python train.py --n_layer=9 --d_model=256 --n_head=4 --n_kv_head=2 --head_dim=64 --d_mlp=832 --vocab_size=8192 --activation="swiglu" --norm="rmsnorm" --norm_place="pre" --norm_eps=1e-06 --positions="rope" --rope_base=500000.0 --rope_fraction=1.0 --qk_norm=false --attn_scale=0.125 --bias="none" --tie_embeddings=false --parallel_block=false --init="normal" --init_std_qkv=0.043 --init_std_o=0.0 --init_std_up=0.043 --init_std_down=0.0 --optimizer="muon_variant" --lr=0.00672 --lr_mult_o=2.0 --beta1=0.9 --lr_head=0.00612 --grad_clip=1.0 --warmup_steps=200 --schedule="wsd" --decay_fraction=1.0 --decay_shape="linear" --final_lr_fraction=0.02 --batch_tokens=65536 --seq_len=128 --doc_mask=true --train_tokens=490000000 --steps=7477 --dataset="wikipedia_en"
MLP neurons of a small language model. Each row is named by its layer, matrix (gate and up: input weights) and neuron, and shows model dimensions 32-223. Each number is 500 + 50 x the weight over its row's rms, rounded and kept within 0 to 999. Numbers have three digits each. A neuron's up and down rows have the sign that makes its largest values positive.
After each neuron's rows, "fires after" lists the tokens most often just before its 100 highest values on Wikipedia text that the model never trained on. A number after a token or word is its count.

L4.gate548:523472427503538507437527443525322464438573551490556492492527494571479517487447567514567481515547590456564580555461487535457481505424495455477514441502547439496523536519512557521484473494475471370460495500573565483568427496427482535438551521455462607558488488511533493472544492463502555521569451527416462493462435472533369455408477416487523518529429436566468472464483469520478502571550445470474504466469577492502436449525493446515488477498541425631554453489458478554548430528490471535494472548458491486557468397532518525561499454534459520458585518569546450558398548469472558524
L4.up548:559531467458437567536576470519405551541524403436475520596470547518553553470400454499471543482505471517514532519558483453553518452589451543560565481541503640524479541477582477536578544493548368548479506473502478543467537543513441492538489545582529495486483521475605582500464461517576480432509387580612531489452510595458495442503504495534455433474531378483478507469585564379556484520463481517519557364506487488574448520518503509569497450478511448562395595520586495469485539513507473509418504448466578505479416517542491465486456537434441554439526509483482513525521530551490462589
fires after: " |" 56, "5" 4

L4.gate830:536519505521540452534463462545503455415521531567493402468554436491490578553454491497386529507460492504523522526493538442466524449505531508588479555517482486439569489470497527566519445535594525546441471446503480551544516403482527607573528536492428499522411534523434514511511427501457516454620497517450368529492509592533515386514503599527523527493424483511564494541480530473426441509451527458569447510575534519480511503519467503474495496607525392447486450483482486530432500456504417622501567473494483504591517542496419499514544451440654472542532545530488539476520517498526494543
L4.up830:500461444499476606539434505427537514536456500436496471444496441470488545461519458434517532510518489523451495590529466593511510563500483567506537517521560469483507511506591479470583497493450581549537545508517458484412431560546471476519596526605466492480484449501527493579576519470603562464549451431461520504557439459442561492480501470599548497441515422492511353478530489517454542467426481516376504603532510513570530503415568537522522567534485467457446388509443532537492444550532427500529470450470389548455578336517579546528439399552394539458422455438514424630492508468500454509
fires after: " |" 43, "-" 11, " /" 11, " great" 5, "\n" 5

L4.gate686:539488509392468551395439543520407495450460489522404439461507448509526447489558551534479550496440454485468522531553577482469535450471494467613503606540484551522548508478428541396546492437615492524516426439580518606572469441569483422436604512447533530527545497487551476615504485490470427548543530428570509489389434555478529546507502577441540471538468596456544509526497503528506479506542422499533511500492476501493501516537430457504516467508534562484480485470449433495458457528550523481552485552470463588624528537498372541415577595532358464515474460473489569480551484450484432525
L4.up686:471530511551432609469577552494565498606481551518545489516548528470453521459521471526525482475439488465520694453569502501485514562592597403513592448471540437513492513542512491509550477480476465530401482525522543515511394504534512433453477504506456442427482461524581482490515475502496458520548560502552629483383460472519435373510552475527468473517563454353542468581609490477614473543497445464413548428530494440528512440543536410494533460473463487493523569537570523471500488574524568527428531514418460465491543443510543519533459505491549549492482489476486488561445519397561525524
fires after: " the" 29, "\n" 20, "," 6, ":" 6, "-" 4

L4.gate204:463570434448465529474465539513394453500551556544522533445533497521462572558552478480526492423472585395552518500588441474534528449463449481558518508516480492510510593485569560441563447602522466482475492488548462550519547477559495446465499593603517493569522597563483409507544512490438465505561432555475508622487524430485451567552459555493573539554535538450490504498519500544522456519463440544543452549525469440458424535416557452443433594501505494550464524457488495384563522418466479432584519514408506456442508554485506531497553504564544539406470588519479454483563442442442525586
L4.up204:395543460449424545422553345442611590518509522457440497481413590563495492521460534471536527417452484464556481546456529495506573572472515582538496496511468510505490407616547524451553519513469541456539448487449516496505449446570487480545505533536575514461415541476441594576489588501498462493532468500524557542457508540467473511538539393441547513496486488412504539479451550413497441464517491488486521431502450526532505515506503516610477579471524506601429510480595469437483613457449479454525371494476584487461436503390573489448546485527438477545520455493491538556449515480577563516
fires after: " |" 30, "\n" 21, "|" 11, " /" 4

L4.gate798:512530475499580470510479456412486492489415539550460483491505576506465565432604521457446549468500554574467500543498501595538441503415510379489470547570467416508473505507525439501443447502425397480544488638490565488372496445587497411498484518501512558503491447501504507443527488572433511413531478507535479538550499398429487525555539456392484496535515448472528507542623587502523508581513431461409533519462537547492473471445438610523520494463499492450555600474422561557515434565451447506538550456527519561445516513584497566493479415447548461542529421511503558528424467470461514571
L4.up798:535559411424465388543428512549476483470457422517428544566512471465474596468474474577442460509580500487490558479591477440535449540440556549545492527477543579606478506376460484491532542441542486509446548491510561465507482464477541439559493498539510584439496473452434541504470497371485425517499478550514509500503610473536415594493512556556467414461494479447519616515577493516559478576512530481455486515527517498482437557388480533497506598502381541592443601493469404433564543458449609514570496551480474502401506513432474470414562472459526529481522483513533471471444410563461512510
fires after: "7" 18, "1" 16, "8" 15, "2" 11, "9" 11, "5" 10

L3.gate506:497596512417507495455487550470413542451511479505507537579540397544545461557550458557403538489493620544453507518397425516519372531466466452459534533466508552496547573498396427504520420552498469458528497552479387525468405526463548577482489593396520416526503480487467449462517540482553548443468515485465542413544481420432442646605475525500527476482509421490469518595522557439471343408475478533456474470443577462430528484517563487532496573554551487509574466452570549513475472491429478582526481405368498494589437500468521418524518496430465506492456508537595490507559464479506505458
L3.up506:550522453351469532482484554537471524529534468541412451435544462454484575547517528575342542513430474480476495459422531483555490506474484390447482532460446500476567515472531474531526468519546510452525445440539553498408493471533542458513458464540595580525625478514469433424539486503489575516479539427482539520516502520460516428416503488517545509577504467536444443478532554408433546449447542497478498427533501505462479484592607527458567547434397531509508524491529496573533475488506509588420437460441501485526545422501519561497573396399445472518519607434481484470435461463465479502
fires after: "|" 17, "-" 16, "\n" 10, " P" 8, " O" 7, " Ministry" 6

L3.gate700:542428516549551495447427466554540513546496470508517533528468468439520569506471482596507506538455516387521450473524529537447533529507501423529565515477587529536465550512565591401494544510590454517499538475559523387580566471398535515540449490569547489423602538556546499567459475508422477448506484516456465350471519590479536450543497533455509529504524503504475492400533587561512563549468400456463488535473539456537525506554474466491594623619403493512552522524434550515537452474519370579484501495476523504473534505393486540487485567523506632517476543555551476497502558519505487416
L3.up700:550467562512512480497482498474505527558476505493483460453435489517501500533526484544560483516489579406428446528529474511471572528541446504526530463513520480496538537544538523499553542429545422516464604466438544555418474425488419410480439471410509513475475483467577447548564497545576535460538540483504486510549489534353495461457528529469493558611511431512487491568527525553486465487457422527448466447442495465456477453434458554478493449467543487429378472472559511544498507567597487441485441522462555589484495557561506452480424541465606423487477533559489549504541479485480341568
fires after: "°" 39, "3" 11, " M" 6, "5" 5, "N" 5

L3.gate2:409406532531487526442488477507462452482539559466509503481562487535499531466508532485471474478506459565345488537481454452496468419493500486422393546600449585469473575518604438568419470483527499500473533516454453491531530509499610516483534504540537586464561495544491443478519453495564501457453568430506543522496459364460582473588537527489448448491393569451540465490616511529551431423554533475591431499468474464516552490454545486420440531471462403520517562483473559547496513540604506523594488490485441531471541557444495438521551494544540456504484541529523537508463563538531548507
L3.up2:502555542578553478429545494517424558493516494554479449419411433555520494470475483496513491529510507492501500562502358494521448491403559550443370443497512501497491473491456451506466475574437512468472611513422578520549578562520421473551530538436506567508471543490464512508521473522564536580496542510490429483510450516483450444593441531516490591536497494535458507536501524398528493483491549493503459505419520501427473510597412477374573454440484449410512504590423447519515498561537435475529463456490554522580517446516512424491476486469505488465447525443450486521467546445517547496
fires after: "9" 41, "-" 29, " un" 6

L3.gate364:459471562453569521534504509500520531441508453524443539536458477494501522461532378538458536538501637413546503512528433588498579533536523555538482494496470520478686487635535495592508446503463568699517506460441520639470445489464478479541532564512461529556511568606461423532477417527428454585473485549524422476524511550531481461523522502446504502462518519436485448552459501468512547388520467504504465478592442483489454449481515551555531478516459546449573543447508463475529411512463408443430396491522511477510555460494538551520529532479490494486514504511562472486466531512531562423
L3.up364:541512520493477402529487379505544532526452483531546496467485501485466454552573380570531517466551470534423428482507482505538577494560532476528563549568497566517538569499516516549635483424525406474487503436421525475439468487444522467459638451459469464552552537453492540569514466519470522521512498516489566500401511473426575445461524541469549477522463480503565461486539582482534529335422433490546491555553525447529483497613533512455549511475437460450438518479357648447518469530510539400570488462511546514527499538514506520506525492514585506464456531503513531448534526499554467454
fires after: " " 24, "\n" 20, "-" 11, "%" 9

L4.gate702:403532442574527519517511527584471486533597520544612530502462568558396469552457496551514519495441469511450473507497429473514483500482479473508449479462574413470497539517530534591512478560520514490488479498457606529494547485516557569527473526500543447519612558595530508513470490499493480379557465463508494538477487539467546449490527494561459403447538502517488527492516524517519449482405647576381467498518558370480579556473567530478432503461449495583533524537479572587482563448509532551484499563515572446498558465564572440480531518556628580539554471575487462506448440509515466530
L4.up702:491468443519471465463521518591474550468473483404525416420433435514437521528444465555481477538529467392461487489575432406453510532562608554524487581551598571577505437500463487550463636529429556541503502531464566580524557535543523431488520533498491425448529525449426492545536502527527590596482504491579491514580494505541508431408508504634516455578506533559445448464497481572554423377461521543538501478500546415477432538388470512428506489478562496581485565602530538503479388508470397449536574505473480496583455518519415493519482500518518587470478515467508457485577495528528513510
fires after: " |" 66, "|" 8, "-" 7

L4.gate479:587515522455460500543419553458564576469519495516483525588431487507464447452447457493483516545465528431445538498528513426459517548439486535536509555408569599536510460462459472452504504443512483534559550508525470527425548504477530574544514557471550497459489536485524569583529422442460478459498534488409515451428443470358433488479430478412514492504528516518539506508564518433517544552488438595525591408528550506500549517508496582537552507530410536520404519507485497586580505483490504507511556392457541496524507488476431522513464536548546425451460540541475493389556489518546431539
L4.up479:507498400540518510608513529567506467464560459504470474498389453591499416561479482479520424543484498423542517503443527468562503461511564450576418540508561487511514414469450496511484454485368522469490579535488493596448478468544566558534518524621458521515558422512442420498515491444539514500551522485572415523562436506531509426463437469542471493559546423493497561638491542406429541521425532529501478495553501465450462553428510485574469558530471397500502553458468530555455492509449397416575573531442523453466491411509574504467334471439550491483524526519452555481491634466492453522
fires after: " S" 40, " O" 8, " D" 5, "S" 4

L3.gate454:551523410506439399472528430491476631543552445425466482566491462611465515487449440487376582503493563596458557485543507515468539518486494509396470474559434488539457474510416414473482418533423520494469514567418483620490457408470429495570436455511508476437545459566487511473542517443456538497459517488461480511442566518529490552542460491461547515486536437444517459497409455569510530489456526530550460522528541481534364488548525469532465478541573525507548532549454616554511481536441530503531505456542416510588555434542526527545514518483486455437537478541418542525478563442500427487
L3.up454:517511493499419476528551465544525518476495443519504573529463475612497543489500469398430510444430488540456483453444488521578446434514507421515490444454421583524545544537440437460573387535517491408567506497496481603472534460402476447524463546556484511486537565514557545422519501533448519607525607505473551536512509430488464530501492490484582538457472400594484490551466547519504554513539545509485543547503503518455478624531462561416495543524517466494493465473536528567511509542474526607514545463503529454479534467535546519613605483584534465472401469419427453477459560375489514481
fires after: "\n" 43, " De" 4, " Ch" 4, " Un" 4, "|" 4

L3.gate819:586489583500496529532470489604533481457442515429527494559489513560546513519455512520500496511483487446499526397464483635489533500514528537543449517518538445508519474497432511470512539541584440533530489506577471589581504538415464478563429620517541463554450480475499481482553521499421578501483614540400511496480546454447408518454544452519608564522513528499478405509448361482484528416504545491571532567421463458534483411499496441467475449491495478579453575428563487509554561469525419546467514413513457513492445471458601491485472530552557407501590395486524559536509641461559482495
L3.up819:536512429477465459462605530522536418494502436516522507534434529443478457465445501506451486504416468506497517510519436545520419465443525475453416631484506472493499446548511378441442469596458448496478522488383627485534473443474528529605563516571538463479495596588411526565542493410605504553524435601551627481516549469518420547404453524537481504495526399474499472527453466501501475446431426491522469520484461507489466460431603538609578566484534559517519511468523465556509419592475520506552477502533496479497523446466491467554494471564479513474549477461607454534590447496468461519
fires after: " S" 16, " N" 12, " P" 11, " L" 8, " O" 6, "N" 4

L4.gate522:501448487570476523619539540433500552387473520539429514574539536631531537576419529491567442506421453551523502544441509541452457509533516458479460475531554428498458541534501509475423497463396398490492443512493512515467518517447464504528433511488517565486476464391482481446536461495442574491535391505455487510478568601471448447526495553471447449415570457473487475501586511517476487514505423413538463517568365534482551489580492433568467598510529492497518494600422500522486503614456463535446488381566479524489552473501539535505514524539394487493493515477577496451501502483549554575
L4.up522:597482504500530412538501481463373420452506472488514467468571542645467419512477487510447570501564501467414525472441469467496484469566524522554467500547557460517473488506507570592524476494430552614494525445451539480380590477441564536515573477448457464533550433514490497589445569474527544574568520476516512494430463515520482451489432459498593596484502603443576495516561577498510451478426470486484508523386486485542523514578531492513484532387578487508570454516516538528556388488540555472501570459542573415539538440546580524545561566535473535448476548529523538451471524494442579469
fires after: "." 59, ")." 9, ")" 9

L4.gate412:426498489499530521533493529468458511387538593497526520512513532475409417534584424440524534483439554507550456498510492507512501462533493571450418516497573594635533526560546451492465533527409595491458539486457595521522498461534418418484472472650559506502521498464528518549507507465483550494512484617486524582450503453391434519547455531455458499456533475557513485517551585414520461486553483517463503562530611536428455432541525546506474476461536407533559521551467509474562435500466438506565497528454500469542430456514502591510493501440477533464458492584563468563432527425465565572
L4.up412:510546547460505641521515467403461515480573520510481552468461516492527513448446500548561437499506571627533481481520499516457469477488461480508486516486541496473537493530449549416530501485495556577456502565543484526510540436514494480480576478532555401537485481479511442517529505504468503448445438561486508507401460443517508417501538576526505539447508443563447533488470399371440499515488453654532617478558515527514566471568470517471393562447480519516413437462471493505549482500484539470494394485462481503533443452576517438574435566408521422509555451540554528496563534455536506483
fires after: " |" 36, " the" 12, "A" 5